{"n_head": 4, "activation": "swiglu", "norm_eps": 1e-06, "positions": "rope", "parallel_block": false, "init_std_o": 0.0101, "init_std_down": 0.009, "lr": 0.0011, "lr_head": 0.00624, "grad_clip": 1.0, "schedule": "wsd", "decay_fraction": 0.877, "batch_tokens": [16384, 32768, 49152], "steps": 5496}
MLP neurons of a small language model. Each row is named by its layer, matrix (gate and up: input weights) and neuron, and shows model dimensions 0-255. Each number is 500 + 40 x the weight over its row's rms, rounded and kept within 0 to 999. Numbers have three digits each. A neuron's up and down rows have the sign that makes its largest values positive.
After each neuron's rows, "fires on" lists the tokens most often at its 100 highest values on Wikipedia text that the model never trained on.

L4.gate302:445498472453501444478512460512511523536542491544431452485549485541541551437457480471512509566532488468412548490483493548538509467479478469446528418364553536514447538449482504496559556484470451603525566505499472487492493530493534525534546483420511433492477476515517539537505499441472497463416504479528572477567487504480458477608399540504470408484498506489532583483482546528526503550544506506487484508458429524539499483500454549469505485461556579477554518548503440487446556548507469477511470489542504496454499490581464529462511488521461422468498553579538514524490532509454479497472518480495533515489531482443463542564534442535526520508483547452429511493430486534460556474452523588498508545445488544499519539511461466504561483495417549494538479541552574465510495498466512
L4.up302:498519452461438554531540550412488522516481525483552523501508454475455426528511448522540470550483440542471545512521496535471530500472467596470487512488533537484523533460450473474472575547519467486520496467496493433435500532552524534463504454513465545496438462543543529452467580485447459413487523495408498494517599483516580543529514496555572493456475450506554542579464559497498510612507497480513537511488532409524512536512475579516479495435473439539528553496548463476547463505450579478559531516561464557465504466484502464562511510467441486517491495497516464460541485536501515420474537464537562567473466477512518504506520550483496529505438474487512460488493528504631507583484469514525482531482405549517429484519476543479551530511451525580456498522489487471530451467520545
fires on: ","

L6.gate187:467448517487432435448476539519481451506566424607467468546555492478479501497501468516470524486505459505508511499433391437504473460550469544496487550476484503499526473490560520492499537493473445427577549525540467476487552547529515518512463435448567402471473508499458501533531483521519474485507505459510469471458545439536448495458446575520440534494532490436505472540428568493444488506483531523539575524512494467540525479509465601422500474510499471531466568458518449505569464474475504503527516508465481495442538522508485493554583489533591499533495533531572467497517494541523427521602510505475527460523515516489545502485424538501452468443602502411488514444507478487523551509489478430456517459502545572501492529514457526513569516473483439457453518474588450515520545539452528
L6.up187:522543506462539516525497550494433426446561510565476512561521440488523502475569474500475486544527525413518454518506443596509519430522457533506477459520541563499518417467550493465494445474502481509516513495534454455458572533451490471510478488550510495517565515497552523539512540517489546505482430518484475576566485474560499543467492557591487458451483440499480541413551489432427470449517467460507521520489481553512538471467533522479536498477484528510467512458507506505447597432502497526457493489543538534482529476502523547508477472508577512532455546592548529545497521524552479554550463526457445497461492468464493474461442543495575531452555516480497467424459472501519516423480600449490550473529523501527513454552541498510507508495567598507461542478531512380506606511490511
fires on: "j", "k", "m", "a", "w", "b"

L6.gate291:532511561558475469513514581505464520569485562454495462507506510502506536500517506518489476536459446475535475532484503547497565529550507566475496456506496524546513464480493549438511523486497500536532467469534492444481513537537493502541477583517527535454474449441507472583426500487548420565463526454503554466530447496513515509493487494441459501482444505440479425551485503516452463516453542467523552529538497434539466506526453529484492533528441517510486514565542541551423594485476554537513485454599510543484433530517479487563516421396552497431508597517476441431499477588524503484541539536583529489506494514566463575501494485562468520483494584409513432531514543529547554486461441455497461459523521576500458461475440482540464499508494555518519565460464491543455510544522535
L6.up291:445567569488515495520487437490500507486529441584449460421544525485532498498496532504468561544512488483479515479523547426507492542487514493500476489443597560490563463498502504474509522543513535538463453542486475525512500414491493555535483454513517481474456521446493526461490454482542501526570426462487500478494497548531448472515474403459492427534510465520507488520434485519464544514492483538483474521518468491567506509539463524505422458514546520516511465493479574606493512506381537521423486512464471471493493500486550579428504507497452578487513425503594454556573494523445479506453468443521503494604518531518527450470504544541545503432462543509451442512484490533467463510549458552533487558496514509448468504397497567431491547433504546516473496429467419508529498455541435
fires on: "al", " y"

L6.gate11:461484486442402446513488537447460483555553458514527489446588456469509519505469479446541450449478551484485523514569544504510545507517466511482478509545555545447541518518529523505553542622492482484497508475506579516526508530440485552511476564472522461461497487520514473493438473532489550542475519454527429486499586452540521518434537488505498453572543522442468482506483453491506491465445494517500480553520544406548477464445457463527441471506591518486541504500528527523459524495507442472486444549502515520472543531512498505519508563443461502523471513515458458469524488515396529432536566477462500460539439458551484557429483481519461555514539465461587505532461608485488441548429467485485577412523497568513464504498501534423520484515506505488515572448495495567496432461494419
L6.up11:517509508523484488567514507523454494541535523475558519483526596555511494538541523493467511400403494454522483473418448565517514493508529538478491425553505535456535509460479520543495465503458524472483490508526501474536568517500559556465472481439479512499565524480465469534485576519558490476470550515487506465419483470504563501441507548505561501515538511472514475475543513512556500481461512500554531464479436483474438493499456496598460557458501583523441503527483392546477456482553460519579450550566526525465441520401416486569475510495504453501508563544515450498497456506522430537518445412557509435512483548516571496472498472466383510451455475496438485460575499490506488493440409548486490464422478474519494517510498497450516453464473514436557522510520456477497470523489536
fires on: "s", "ri", "i", "g", "2", "v"

L4.gate206:464549535572423560457484408537515494502536490511523424545557500466510512526523516450505510480496523596531537496551425448455555534548565515511575539520424366553493445480537451552524416452490482500540582522464499503469469524435454506575526534521513484462459529517505502515521454518444501559499512501527519467525526583526509528585503474442488523460516489460480410496517506461461414504448522506488448537470586483434499526449554461520462418497466526483463545515468495549449479562538527534465461479464498542502419530520553551462497457496515570493473508483474531556520516516530574537532470496521576583521494574462506512456480504547508525493561540475533546441480547548533550538545480522468496462512509477448554488493517491571475469557476515486531471463502497531487550519500526
L4.up206:519504483444485461594488483561424510508457520468565537498523485493566575483471519488517440528470501523490511483553493554480436540441545546451493541460490556510466599546521522451459479490520517531603549564509544549521507547482577487528468499440487487510587486506529522475460635463542477450514524490489468537511521526533460464487537522538518437403422563473467504593495475490506487462483506499482466481474416478485483482491548516448505453477545529484482488487431500468516520443574475505500486466496583486526488526491537441476396513546468518457476536498527526447608506511487424491442522508544509479485507536506560444499443437505580518519499447478486487483455518472505521545525493441535444485477464585564528484517466511481552425452477503518529554491458521495406526524537498
fires on: "ly", "il", " of", " first", "om", "p"

L4.gate181:484489567549475487546535450536483580453493441505432510515491464479530485452468552490476579540511497456468547497494535527509563466449539479521465490461593462492511495516487498514489528550539468510486503450475521510501555493459501493542498508474476480496544480554431463512495507568561559501570508536524519453488547541504481525483504479429455500481469497462407526548533441434561505488515480574494504528469478432520463510561509488548506534553509524560482493582449489530527515485528449481434447518436529445519487480498513461444521477516554469472448469531414554498492553465587478507584445436554390433501521413478509505480521529502422415511508391560472459443583491472450563473471434483581469561502504444473488512508506490530503543472525482516524565472476491408509551499474524
L4.up181:472618439525564495451491460473500512532535515489480479457445508504496433591467464545549511499593493540416521568520526478503505522520488524479544486536513450406504472511484567484520506565520503474495597521576549578511452539378505547521473513544496445494539561553494524475495468488490560511455428500438440498585518519460490470535518431578514397458458519511523513458461401519437458524457436589492547524448507484501514529436568509465466548510467524579515560457477472517510531494474574436453550465491489488490541489520482471480500469513520485476470460557483419528555462509449476521537530493494425501514612487415502502449484508494493540532467524469531555476502503523520472520489483523513508472490457537487515499508565478494498506515498516506490481507491449438483493553534534
fires on: "el"

L6.gate313:480485482484456429551457526488488429448472534517504519479542479486484473485453584512508576593501522507453607442536443458396508465486511516502486492431477507450547514454510422528541518467541467521545533451585478505514506546472485424530563550478478478480471447462477515524422532539477473554545439505495491457498493517474536461538512478458563516503459515521560500542516463515491507402483437455504512543484534482557469524529456492523553516458513450441526497476385502436510624457508497528508496535534590515512469442549496482454530593461498514481409497551471467465529461473486479551513524455539462512536455486506482522452386511548463514501511567467496545527547457474454525507474498512475542518499465541446496443472487539504509566517490455510458511549426562437460503523484485
L6.up313:519583532528439494482523538545490426525446528492464457492450474542493489495451561469538542537494515520520526547551490548501561554494501439467513476450467461536481541462456438461472553465506527505463475485534430515521457559452488473529484530547511513525507484449502482513470479486402483484485469396451452506538491503504483548459392504525517532499577503389492455500408444468405461420516537496440516482487481550515407414557464499498510505583492531516524536540474455527485511457470548502484532482522554516571493492524518528537489570465473539486468534529442498524553536565514467480447540545560509564512528436482490502541482474536440494484451583457486444574451502543480543473475419565518483508449511493509534488493543483493467530479388510491517562479563520505447514560538515
fires on: "i", "re", "ot"

L4.gate235:527493503491462458412465470463545474443456477492548414545476463419546477455502481500540474485479452569525459500471527526527506467511493563526407542501488491539483489432624531511449554517501433448495534486509444490492462498494434568485479472406524536533480536476485474509478491481514543475481552440487475549531529493548452524469528408519457498478521524447448498500528564449535541480515529464468545535493470484516528532523491471433505484510592442598601475500508431543462509482497505589448425533450482476475477498534555496443554542468516515508487524478496496500538506636466504515530480529555517502477498531440498485461547503533436526447510472499476502544531514565520465485461549429500491489428487490545468541529535514497520532538531473504487551524492384432480551417452532
L4.up235:506524525451409500506506529551432470457471514489484447497502451508513498485482443509528442539538438491447502535492505467470464478543517448505521497565433457559499501391519504537515528480575512585532567504529510480607446476548526454490535456472473554550432485494481521514539477487471480549583531522529497458542529459461546511495547475486504450457535504521466535471485540534574535556543563475461472593513530490490543481488577450504435409513582547497544536537534500552497489506466470453491462484446519545539495515524495544511580581467443495547523532489486418438488477483501530575588481474432555517476569443476470479467463425515536469486465542508486549465463499436514492525509515521537431541493535520506502464394433468431535462449499560467503487497528475503484482439529471
fires on: "um"

L6.gate276:508505503509468507560495518470415483551462507537482451467500500527505509589514482406525513547508496551452483495546453483460516521502569406493504459525523529459520534486520429484480504451487519569455494529524524529454528543559479473499483483522494541538491518526566556525545488424533461513474605548496464471525489563510571470481497522418478525520520452524477491528579471461493508510594489494485580469481567464513468519563546496572519526527492502575566546551497438478546502510467594480520460506479483514449512494459415509518468482500543473575443417530550548514530489481462508476501538509550537457476551412472482587541511485519446537470500545476515512460566514464474448502524478495433546439497448435490517564451459499486451443512567500471415501447464531540615517516443474
L6.up276:437467483547479592494470552533499584506511503550542466482477503464547577550558492498512583548485484527491469508469494524521572537516501507417504570545484433523537519556565463484494573495436486468481474562550483510493502481505432570536458419468472515554513495503488538448579463456537539411480464494501516439506551533534552503610545528480517468508500511507481477538497528508490402475546513467524583503514517537513518510454504468505504475510453481512556456470460576500492475481514578521516466487483547473504455519494485442424429526535559532600459454552536561530539562552536543469476515516561517484521557445450537543491478546466500499484586486488464475521458526497472484543528526450446556441492472489484454580497516489527562518521512453526441458458464498591464480424476491
fires on: "ic", "al", " f", "n"

L6.gate139:535466457435458551483473468474546482490523454420485441506479530516512434518496526491509482475572605511520498476506494534510577510520491490439444531469504542411444487528558496448512496484482489495516504474456513497469517535496481476512514570506551500476520500519500561457531612498486540502453442520484520499404479438557546556572437481446493505505505511555559580574506526513501459527474507449475517504492515496526469503468466523517535458514498461533495482490496521540436473524471533470422432481467511510411426488481526496528500443491445476471511498489559538476556492458438496534463503578538563483421399439473488477554549558541515487469478570412483519504463502453511515568497569487450507436485451543490570531562420416500437499534438529518575488485443498559516546460502435
L6.up139:524577426477469509437477441528550404499519525492502497546426517492463552483546432437500541481555569515555492433410485522453471444467402519448472475520517494509465496538589435485552489491461437461522522477502557524457534545502522448511481474497531492530543570459446526468542502510506448533521513477490475503514500499523457536469520484575461415529422485556532531547503484545578537546533500516474534526506497470477423475502505469499471494505466559503455579515468496516558503551501477517453435490500564485407440538468555487581511473490456525490517488498439503556434471460444521481466444483495480479524536458526408473559513505540464445507516535464582542534456513475439542536493469455517507439451475507473515553539459456626480521445535554489506508543444485463527471495482489
fires on: ")", ",", "),"

L4.gate1:497516460523420487480449447484527474450479530523522461523452496426527448502524535432573537488517443527499489516540489481514570501462525519465414544457470457536507527422557475484485482517481457451459444471542514455477412515483428594509559525490519482480509470468502534471518499446548523456486502447518430405511501520443493570547506528531542521564560524423542553533580556552471552561505543424490527553541497447463525434481517438513562472448495516504588528442557530506499506502378509496471460517479564495467484422483452509423571559464503525469481427491540501486450481512499549450437513406518549487431477522533489494501447508504470523508513461483558564522522531543521492490490426493474477496529465501435488500454451483509544456482532496503429551520501515500467516517539536
L4.up1:449516449525458498470428513530494476589479455481503526530420512429517494470417459473485488530519535553544476473513507519432498563515494443480437473553470474529510488477529470539422457537464527491492500487513516528575538540483464461496470519550511544584562505481523500455445484458464444558465477459540474477559513516547510490535564461561527543472493577495477534524564515486517525484478504486406482519533463514470518502502491446483535485536500479524525468546422484524538496459585486540459514578495489481471469436465480522450506468485563573478494546520489510588490468407447536448577526474467490525415593479480519448453554522493505565509516460486503589465485502517436486506602420441496528530508464458445401479509503527515498507524543505591472532528436428540453490452459519
fires on: "ly", "um", "y", "ing"

L6.gate4:510468522524526510579436483540482513511492526453494492577468477449508570518569533491477507460451532496562503514518435403458535532526536500434509496517487474546548512513533422454514523455491461460474541463501605504502469544560529481471576455435484460543450462487490550496509471494482513533490518497533482489493522467510541580497477459485592526517542478476454550544552495455525474460502569492509468523472521554549489497536429557462459450534467455557513469595444507476500481411504498492492453476543571547523467467540520419488554487464503483462527482490489464533549549544459554444409469444510477529495446461473537442466428578514521510535488554498547423496550495489492457489443500469452517544474523479534536504431443497497472566512490419502562491502497468444519559509405393
L6.up4:548557466470544450522573523506501553469534502479432496501509448543508494538469543503519544437471475507502447529463503531521528409547523518555536446445481444475499515520423489442566513452481507530528532559537417492427532541482404467508495412531530508511518473498493516487485545508514529511498515471464545476542456492525497542508573433542507485500495535426532489490465478532422497462438495531495491497513509527509451624498482513534577473512531438514585484495513535582540491480448527529551486488561464494555508431500434418421478417485589557502421502511546479448488464573488450509551486540484490538522594463513521482514541538535500455485512553429508477481516425469520551539497507454494486484446508564633508467496445457536541535510479427471505524498516508512500528496470479
fires on: "e", "il", "o", "ens", "re"

L6.gate119:494553498541442560479481484510481464521469500533598460439508401521466451577477513539465513585517509497480507497507541527568491471515551532430499584484562443503508537475550565458539518492575449466491488527542576481445444544508491453540530515492506516537573487486530409450470481514415539460488481562537456557497524525537515468481407411466545424466463487491413480478542467479476465582458499466526535495535463514523492478513501528598508522413497481550500501570527557470473471515489558505489494580525482461510468544490546479477451475534438542492540449433533529509503489429467481447489471473494572549574502475458467423442504516500460458464503459496548513459509606514535470501470491497491541503462508438464464443514481519479540474476526518533489504434527490554545533506498547
L6.up119:445488441488551526543568491462482460553507496592526461496396472510473517601515417515524480454548458463561474443471529490436518565542469483551465497453570479438500535451495477528495516511514496506535516472475509512492567445467520478468557550537538457513528560505514450518492477513524506583524546485488528483469508538532521635534495534511441581550510517492467526473508468553514533525507492448485498558469491510561522529483508496530521482394457517525545541462477527534504476516562529524515453433533371527488461538436449500494464454477486581505453467478514570578491493514464536467511495521539507505451546507507429509468498512464489514449445494564512487466472484478444500572506516494547429495504526437457509487485547571443466482433481444540503486469413599488458485508429519
fires on: "y", "e", " y", "v", " Y"

L6.gate77:501576480508395497434417454477525531412487564483477495490531491500496540521509489522537472553516447551480584493443506462437423483454457485553459464460521510558528545481506562439523574570512539506557476540568525538543457550518552612454483446501526512515515544437478513500554480521531488529541488518532446545482533407528472532557529488523482512482498506454548544597468551494495563488485521529449514524488491477497578459496476501454528479464494493541488557567571546504510513453475524483504456496565469524500534459520469504590527565471513475449376513490557488446486505496446570486469537529494533493530511509538467452556521525474486548534437492541502544470472478473494573483460508434523480520523556548476574522500550567518488523490545481545507544491483491566525448547580525
L6.up77:525500511512468538557507433468497513508490572427532477527555431486482433590484467492466510559491536507490492523496548510455529496487433482462467579568498497480532566545471481479505498532464472501538525507451525502538493492500554530500451485494530526498516521535526385479555515457470489439481464545460485546407538451502569517521536522489443417553527484514423531520517524475496488512412536456535447468507448532478581481475491498476486432462509483539501449517446597572448495513501587509455499564468474457414479533469522482468476513553458470411493506469484482482526422416445451533450553445540441473448452520472480512429496515494553482588470508525495468521564505464446532426530561479469497438468565445480514472614516499508503526529527460539510464499502480521435491484528524
fires on: "e", "al", "ter", "d", "ed", "am"

L4.gate152:487513431473447524476471486511508486474462429461526470526483439471470444505498447438526526503509453518469501527527505545553541497465494510517534477521548440473421495505513466530516608470479453567533490492468524388527428569478455475518536504484408477513464545464524414495514551514390502441509544512473494503473519449513443492563503550498499437502535511437495437560564508543565459469538508467470482558485517555474519529415512523477497507456428533529509522474469528563499570543523530481517477535482440556560514519487563558519530447541472531464499490495461522506498464569480451479519462484507559533473573480406579554523517472575424450507533550472532535439539434470515538533457482517491506476471458466483483535537507468516566424535411471540453470566494513458493444518507448
L4.up152:439499510529469486514474399516526564490534482493523518510550437535488531506468508506527497447592528526516528547467511579472473572481511456472563519395531447517457499518470489524505535568474498525439514479540573505503499513421495553429504469544486493407455534503519537427543582505544498502482499503453556497522560552546568454552504557521479511475560493447457532580519463564525573530599523460434454486516486512543508458453481488570567457459487520527516446440499504535459504517464529556519485454549513485483496524541529568498485525564490520539447519488550496510465476466531540529500475453500514495491543545417482497488509409461513570505467480507593486588419480559463483429438482525456503512486547490517441527463582561510554455481447495522522529533518498492528477508561519
fires on: "am", "om", "ly", "on"

L6.gate193:475574467481524454473499441545477516386478476465512512520508529423545505464525518495484506496456582448525484483486461599515530455525536556565462553418504544488511471477501416502517501547435479408456418421488420531472469527395531499447500455439502527534543495460533541500466541494433479562488485473564472461470517476426508504547447505461545558452536484487558514587524498507462577454424492520502454450537500443453503542532531545492469585485505485475503549516487518462535520496475501524535520522490503473558430417543479464491590484435436497467411500550496537521505489489497463484500482478469467453516491466520467537549512605539408507510444518524500502517530492487535531548449461449555525550502490537501536494480493453449508551502465518503473503497521553466544489511463441
L6.up193:440505501493477460511496585497498422462535476421425518510528457457532515525484506502455510473546504463591536469521493489468462496476562527449458575480444508503563498560508512544459530469512498515570549437523455505515379477595591464510512425487575499435479542439483483514477498507399474548532512515420565570534500506491498563479460437486575521502504499499530445540497507505504546506466443543474546512522499479529495509523466492556517498433482521462485438493492477534464463545497539538491542521499517468557486464512528486501515536466517521541541511500448573507536428516436482457475589504477463512541566446496505503476503494469459544516528584420434565510515567471629483538494465435505499426492506547568530474542458501515553527490463517463538525534488568497498521487479434
fires on: "ip", "k", "up", "ap", "S", "re"

L4.gate72:493588593398442500493491527467564535485486508436500503532547414563533476570489468507529457451489475490420500557513514544525523426488503500466469499520530502520434470471507524526532629506502466457511484522485500457566528481526555530481537538507533458460440539528494513486484529555496494526423523438497496517478444478531498497522486438581549591537480441472522560479507536509440513507554458436518521519437501548485510497528503537466513471484476530506538464521517522566489515488482571462436449576500505558466494467487470495526466495526513569474489539473450491483469495524564588526405497538482510491537464625457527495579486502467546519529521512513559506564525524448524510508517524440499516442444494496582429521536431471529500488537486537493482507516507640441536549516521521
L4.up72:466447551539445494463521475542484531471488516513601509523496447438465440539569476500524443456543441507426501519438495543516430513495531488499495491489476497504476515487489512512517594516539497543522513481506551540529487540499551525440559517523570493496483530522485535446530496515419479483478454457479502483465493517495559537472526468523500447478466569456475471509473581469525483496517473488479539569449496508492512432548473551438494511398498463546471482495509457505529457461478558523461482474606586457464552478504499580453475613544503488454539477550522391469462547555557556479506517511549462486457419523459502580477482564481447509473506533519456532582555524570555505471519511450485529518556500420507473527458506506475556426491439519511536495490497441482551454429581541
fires on: " ", ","

L4.gate287:540524530566463511497501427505490464522510468456534477513612485512491492529530561472526474556539514523426470483463530540505512467530516462444551550453514541437490426507515428418487452516463453426542541495507479527445491481373559499496516510551462503521503546504524486561522502534464448499476488555440524495527490494493536478592422499498614555436466496463465529572436449476511471514494555509519474553421529451535471435494516509465543547541460467448462487521487541470509530470527561497507549529505446467462494449518609542493513507535449510441467517463467497465485460451441521483513548494538523539486475470447462509447424518559492462464502538452471438490493547475500540571487489488521516544531476564508502435459555527487433475556489463598461498514522562547446454540468475
L4.up287:499538525500481521533520485503485465399541508480554509558487518452489521560461547523536551483534473453469522507517484516455526529451448482445509460485527494438492503497475491491570481459492511536446477507485469536423506533447440494456482545543563562548538536537475525589554499511462469522516485442487545514513475457539558474408456495514496571543521555501535565471543471513536581492534537486504491551495445533490556474447482416415480550436468508525467491536470561511483423489515520570546478452544475564565444497609480498540465507517429524552408518522504512500478504461521500500514542458482493540534496398436486506612581490515474465546483530529495445510536513478480513491439566515475560481516471550447538462512484523500474546495486463534486430459584526550571513577444461
fires on: ",", " of", "f", " A"

L4.gate288:419454569508454469468443498470466453500407467534439440518526451499557429501500534489584442525466480501475557452531527448522511427515511564545482571524492545477502502435475489546434586547544463465454518516584498479552525452460517525498503521454527518530535421463504541499504524469525493504479540527422519531541499471498517549510462521514481493505410466533474555560473461561458463503462538504563515524479478446509494528480420503519501459488475487503519478491460468554545545486533596407503511489525511559500524493506483552481508576453411413584498515529498470501542501436512518500559484491529570447539521509478474425530379543463462517450506552476519467479506492462552510471447475490538458565510534508507449495546542524527574450528510498551488580485476503515549469540528436
L4.up288:572519504469476501464440535487509497495431446467536469470534471490496542445479488529550501496424551512508503555490587441446528526450423497539497450533521545457539466479456449489558465484527495540446539452513476525533535519487550512477503534490556554477493544500501430515544494459410357478485511505512541500485413557441471495522500501526428519460506541493512530525513493474511497480465479488477446500498399567478457490504564480448487458519556482507527419558429502534535532543549459545507517494458476488481491545459483450528471516524454465566476586466486555485494518533501502575522569438489482545441502495446480498556499399498561423526478492505503503479444550420515464548532486512588536490426451465446533553531476432499493483454526419508484550521435485460496530504472421
fires on: "on", "n", ",", "id", "s", "f"

L4.gate110:534501443483432436449552560508502504466510501550477443481501531463523505469490507580538481531577448518477506533503508535547508486540443500481565585547470484510525436444521493526479506505495484470540528503510450531466523514483497486478550517503457435513485500449463559513545520514500496530575462482472465497499552504538503553507437567521415531418478561570471440476503518495470525517523502468595460502528500430462491498483460423489470530500513521487489488486461449506475576438478552582521475412490494518374529462458481493511449596488487511477525420530568489483520538524472531551547528539474557412543533472499519479503469530522469466457533409489491445529467534413479517467524600455475569542490525560541475462482500526466541467488535628533473581476512537538504541475540484
L4.up110:535509569575491465616447491520495452595513500552511516456491462387486457523485557494505507524527491505420456559459480519461489498446438527481470402413514552403487451488497498463495577480457520591502516480533522477517494590472421435482417478533518508482550439526540536497477538532518508444512541512550562518453497557527488422528534466449504465504499446527481508492496442493498516553459509519486499497484440493551485438409509453440492476520473474549543509492451513554524549478521464437515531509529512493476531573525478568551462508537533480546440506515491453501408490498459473490581448559511533527466469488488547520498542494571483493477496501475478576505558521489517548468463514487418506459501500445495482532543487410457497523498474501508429536494461530530417550470480520
fires on: "j", "a", "q"

L6.gate197:524530512495426533442535507528565478593510522465499517475520426519466485516515554504543492504487447567510564466482561545454466482482517447476533498515555488539465548499580518452490486474474496521503528476516531475400542527559513555520477479496464568530466541458524545477492474467531493355501478506501518410475567495516453516517511458454477478543471552481424416474515497507586448546542499490506468488486493509410491527462449517399471569489451421540484504519504507407532497527477477488524478509517469490546556589440512473468551490546434460577413511559482474448514480473502497480455489523583484541472534427491461438439430490495471546535490463431445530497502495460481495538457511459540508509520478499565434536506441458450544531500509507532587556472477519507495508534455497
L6.up197:512534506450505518525498480514517450510483433523521491567518497551521442492482451469416543508490444498495463518445484482477541519497536492501477550446497520480526513461584482539525485488463501526453546547406448572594419480533487470539507478521497486589499525478527461495508495540531544455552452529513482530463503466532532530473536427548450494541545481441522534514516534500446508562510552460408457506588560547510564560434475521536515383424484527484428454517517482545482541497498588500489460527484432431478428504514471540480470497419519486487480476528460503552544473480497408482530441525412521479440513470543502447489527464565490497498559401501464485516502463560431512497571544456438516460511457517473426516521542528517446490578495526533547475532452544469528531520497515
fires on: "d", "ly", "e", "y", "ch"

L4.gate9:569525501462547544473474559550498483485477474455537508567504482482515480425554528455534493461535477459495407460535487558515502490489542475458452489452519535544488545477600495554510461453577485454439497474498440504460493558483479458534433471431537542535518427493490451482405554464514524449493502490498482481417494488503446477468495524469430550480541520453582507473519467519512522497444507518457491517494623491559440546548460489534508501479526452548484508487482477482530439508481522555465395456522556558525519478507609475400516513498516459477447506540502475495470561493492431449568521487465521485476435510475520485579568524432489467565487533411529503486517474498504521491475562457440467513453534603540489530556486467520452451487497470525483562522463556495463488546486516
L4.up9:524492549517493485524504513426540496507521499531535483550475527433606508471569481443519527491501578520531503440374548442490469582497503413451519478465474501536526447560547475549506462468458456520465491463533457488474455525438505451516490461454517471528497474548550445522497503447555475591465462508572542543536550487560500478505529474388536523550508482482492530459490453503530476527468500503473468528512489488488427476476539510523550522485511510449543545516476459430461433474476467524480481482479475552505487449584561362510501456461578524475549447489469476481517521510520491458550533472503514605561447520553462526568541514475484500556425478520534489502505467528434467468491549592431530451515514487464521428507514487466443429505461513467473524474500474527546481440483504
fires on: "),", "\"", ")", "0", ","

L6.gate309:553506484492470379492465567511476542524490504549519542457520458518530511499535569580525481512466480570558519543500421454482460472536457498525547493490561510512481492532455429475543469455470498420455525504489463532479571562446481459542455559515449479464501461516483540493516523452534564474556506507493518502580515464483486471505593435496439413482484478488492477521531530430480521539480505530533537534504519356421475531506503505512456443481487565628467531527538569572489500439446512487455476449469469547505448540505513435498499459429431524529476528554526461570558491469490475517561523560525492447487446483505610453499518540503429497548531492439547490470516471451481525530497470439473482446522504525540497478497466486530529492521463459493565467533548529539503473489494488
L6.up309:569617535531458449458416470453554533554507442512540519526436514526497455428506577554609537526521467529590476509546457542532486511478451489541511527497483548492485463437447513473452397486492487507491531507511524492497540523503471500465520516567542449486485481528490512475489483523552546530510553479515499510447543527524488512566537566528479443496502464434493452503496504541573594492457539517474516422543464471420492485499478493538441525476511476549429484543523491480449427498489423492496549491485538502583487517522448442530447517508452490453504475540492491555472428523486400461485433503475426454475478526467560448520544469440529610459481523527492508495530515469464532544536505510542475486499555582516518531492519552465511460408477458531570500479523558453478491513467482
fires on: "s", "es", "2"

L6.gate186:500529409469474489430517565617493500470520523486504454521457467540498420545545454459533520540491434478425533532520484482516446501431440513495528535469427458505505534440486560556442468452529421518583495498615435516461503466463479511537553459457461514443470564448489471589553466558442531503458564441490559470533531494502541516529503523539498451471475482457488524568518508586468490499490487539482520528450485499549425555479384466461523481510460487521490536554450514561521551492542490563495386499429515484446508484526481513510466579453494476541488477529475522493470431557467512523555536513507545565545512462518522523501530442523504543509495542485502458526506490535533509552524465501517499505504446511495537452506513502522520514531513465509498484598489558468404502527550503
L6.up186:469477466523496484429516563517550417564509486510485513457456537471537418469461462427516530475510393485523442492506519491456414492450416528477507545447491510526462528452458524445529566510595480559554446650492416449500504484463490537495515492514533489491477470460533424543513486491466491453530518467509489514498467484520551474529445519492523463480533484487432535548437569477535591462500427571460509532444487499487496494471484507550492513516523498523481576553497555506520506529474479508527487546472495477470556440553433571530533504523473472483513461568494511536446443461463526535510574501469485548504507484486495446534540416561520523493478482438450499573426508490503466469474453469459518534491460561514571472526507529470527567443537429529541515582504531495485572541498487
fires on: ",", "re", "m", "ou", "′", " The"

L6.gate141:499498477499486488498515541512496535519467513468472490574550502546501439488491499515502499465504479433521509477423485542461495494533439488530511418556472531434512565513523558475469574441528447468484469506568436565479542472383609499479548442454546500516532528531485493497511520490472483489460521451524488488487440477420492450600489529492528490526557589543497504494572451544428522427524510542467427517483532442442445516544436530484491451530536552522550536476479527553479497529542562529494522454498491493519475560540454496462478455487468458544566510530474518521475448550476588492538459610488502407477517591470457517508495501526452515570568533502464465509457508557459486525460533492468516451544440464409492566463478500518554492503509500530543486541491520595509505526556498
L6.up141:481532500485511449458519482447433474498518548496512565474482474457518549483527520488520505421558572473472543523489443544469529418490562536592497522456534525435488522507507492506482533399560511495444522485538377494517518501480539462468518503521539510465552479544464493498552567529430472546466540483498491533410488463501513544549499558526512491444498529571457490558533405501516509453474507504534550505479486450429486443444470466439504489526428490569473533504476490531495531427495502497500488435528493527437498527420431469499428509479488390521465477531558467416485540479489544485540514473546464451498556520473503549454467518505515482521431470479430490523470597560528583475510532492492527557399580460476433512513518556492499493512472488492434435497472458519534518480543510
fires on: " ", " In", "g", "or", "ember"